Weights of a small transformer language model.
Size: 11 layers, width 192, MLP 768 GELU.
MLP neurons of a small language model. Each row is named by its layer, matrix (up: input weights; down: output weights) and neuron, and shows model dimensions 64-191. Each number is 128 + 32 x the weight over its row's rms, rounded and kept within 0 to 255. Numbers have three digits each.
After each neuron's rows, "fires before" lists the tokens most often just after its 100 highest values on Wikipedia text that the model never trained on; "fires after" lists the tokens most often just before its 100 highest values on Wikipedia text that the model never trained on.

L2.up710:132114142114150112170108150120081114107164141130144123130128106121134154082101091092185142043072138126146109134134148074077078152139080118135138102136090095080095085110097152153137146127145122173044083143123110192097117094099101132146114149112134110176086125115123116057141198055118184081112180167116148104104143082151143175129138143139165104109089129145076103144097127085152122160154
L2.down710:045171151067173142196138153049160138147137064088094139143146171077131146137124085122082183150119151161076114150105137108123249092129082160130123130085148095123117113149192163132141088143107131100110157126088198121111136126171152114100105137114065163098088083117162076140128114155083194174120132155090121124127065162076153103184123142134122129124123085111141116118081171154071130136120
fires before: "0", "1", "y", "5", "2"
fires after: " 1", " 0", " 2", " mon", " 4", " 6"

L2.up365:123131132115051171156142159128121146083066099181132161128152087107078087044104112093127111125129120140150141119145115147127130132102147189186169112122105130114148150161099133113082163128164168092168150108133146094113097118147140158159074116183185096114126089201087163175094165108162124153151128066090126161089121067128101101148157116142199178105126124103150147127139120171134120119140
L2.down365:138154196120089150097068110114140118072100127117170146089109145149088136114110120119148139123134127130178114156120150136161138083133115175100102104114129146124168157137148118132135126132108135132056126172082129168113119111154131127117087197110137073155168113118135096090136150156155082102130076065159166177166151086131152119077132097086103074077117144080115181118157140124100166137068
fires before: "\n", "-"
fires after: ".", "\n"

L2.up373:088069132190109137130076175108106088194142132115166172156126112127146141138068133130184116075095153149096134111142129112114124099093091123125159112053117077146121182118142139070135125074142078149117071104104119130151111098181198156152129169146205145171107160115175164126076069167153149135092086171137100162167105120095157180112116101154151125117072144086145145088110101124166141122147
L2.down373:109151130103127119133097138109132130169179156133093154154134176127146098135062151137112088094168097173140115152179135112130104187136167131141132118179120162131092106127112160103099171176132132093115098121127106171128162123110086094085105141123061157106144114163101085170134149072099181105153162103096108113091180147241145116116115137127145061082124089167130084161159138085131168165109
fires before: "\n", "The", "-"
fires after: " ===", "===", "==", " ==", "===="

L5.up259:107100093198087130060173097071058186140119079166117118112138095124087172110126134172065105088116165142136161147138125097134159165103123167076145117148154117121144101165137090115108185109116101123091094166089091175071113120125136114095142108108133135114162086109161080090124149111138147113110114120182110138185130116028139156107149138159065158121156185078176089125093161122176117128166
L5.down259:076154134089109136184114149183086117096123125100048072131119088169073125117132150124195129124146096092206126148102152139110078151135097170174119118132117126171119116133169200118105171163105092097086162086140095123119146129125174123098157139137116085135135087148090203140164088179142138097120125144151089133146175122131123157089140087078110089168064113163152110174110122116139118132140
fires before: ".", ".,", " |"
fires after: ".", " |", ",", "ore"

L2.up163:156162145114141119099108130135189170139134107109107117105123108162126158154092093156103157115096092185116173124095128088151148124176093104076132142191098126134085107147168109084068095162094198106107146099167087103206126136179126143198128123098110180154125134146201108071112148142152103131136149162139151145139135165072139130118089179134149090116096127076146199121114133143130110110072
L2.down163:074124139153165120129175099124151091131103128188139113143097100099172165170168186122079133116039119102160166067098100121126059093115143177181118109160124119100087175100064154155112147111128176115101139122150164159113147172105155112126147104106102127130076144123178075158172140072113128155134107187157097103207140148091165118195149179179099135161084119081115118111162123164078116163106
fires before: "\n", "=="
fires after: ".", "\n", ")."

L2.up179:126109122144086134114120113136125170146156110078160186122106132105084137080078132096127098107115103198159089172036098108111134156137140128098128126158095113176093103097117176116111091118128110130159041063085107109080084065062176115093136137136175152191096179131088153115183132125155140163099145172108109107133145112180068139166138144200108142136084118154216136124108163182102105164110
L2.down179:122161165131166109119095155150142127132088092141105171055143109110091084158137159089151099154121153180111120135161119149101193160117176146120115122162112196082094135151173152088238140110153119151114157117059123143123163106154152087116143126149175153078139170107159116149161155125081096124142153079101114137133091118044156150129093125110166151085130130135120203107101111124143166162137
fires before: " 0", "0", " 1", "1", " 2"
fires after: "0", " 0", " 1", " /", "1", " 2"

L2.up61:171132146132126107120122121160145119160092090127109154078150130123150155153120095165114159145090158085127049147110161156062102150104156142037157064190141172124082084107139111152105151161139112071097155154133151056166155165105180093112160137127174191065111137126115172094181113089131158142178087147147126105140157133131170153156100051124083075091135085128168080125153144195139122134116
L2.down61:139147125107132137226170133110095134126108166167122124143114123133156153129156155090123123140144094115185198119088198080154141082125123102183133089085097094149154116117109073124141140125106077128149117058155130175176167047133101107169073169175055096092134109163096146154126144068144110120121098149165135137107149099095115126173196132147146107145117115169073144134089068133108090129152
fires before: "-", "\n", "="
fires after: "\n", ")", "W"

L2.up686:131199143114178135084157120086121076139129138105147135131155103156159111099138178123162174117086164108174133146154158146148096159154107136159109131187129141153113113019160159113115118125132101035154085106151169166117147105102134098147180213123094156151113162171119110113085175118141144079121112173140136126108100128141076125076170063142093112167138099111081127152125107090112096170083
L2.down686:129123112105087115095110116196190094125142123173090109114143126118133074156207133094134128200180120191102163167174073146117152103120126139073125178114180111145117130132122134118109082079104145149150166140103165130200117125139094147059156111099083025109095088140180118140126119108035148152104117109148152049105176122187158121161159161119099179081135171088147093113129096139148156105082
fires before: "0", " 0", "1", " 2", " 1", "2"
fires after: " 1", " 0", " 2", " 3", " 4", " r"

L2.up671:136199116120088149151102108155163101060094163115058136158063081149098097085111134062130143098138161087108134119037125131126087129222117175103131142117074132097088145126153135118106102053165109198142081139090106095125142130147125156153142139137137085198148084134148057153155116132086103111105132123134137123105118133104126132145116109064124077070160082106145076101153080111125133170126
L2.down671:135064151151179076134101232087142141085119162142161142136145094184165166111114152084098196114139162159068143150105054118122181114118148148123127118094157048152167144092113110124075165115166153081150121067124132164151061101114139115126134106147090153115174169142161153135114133156126120188155154184137172143141097083146120095081084156209110135162151160049164160150118157121130098151124
fires before: " |", ";"
fires after: " |", ";", "46"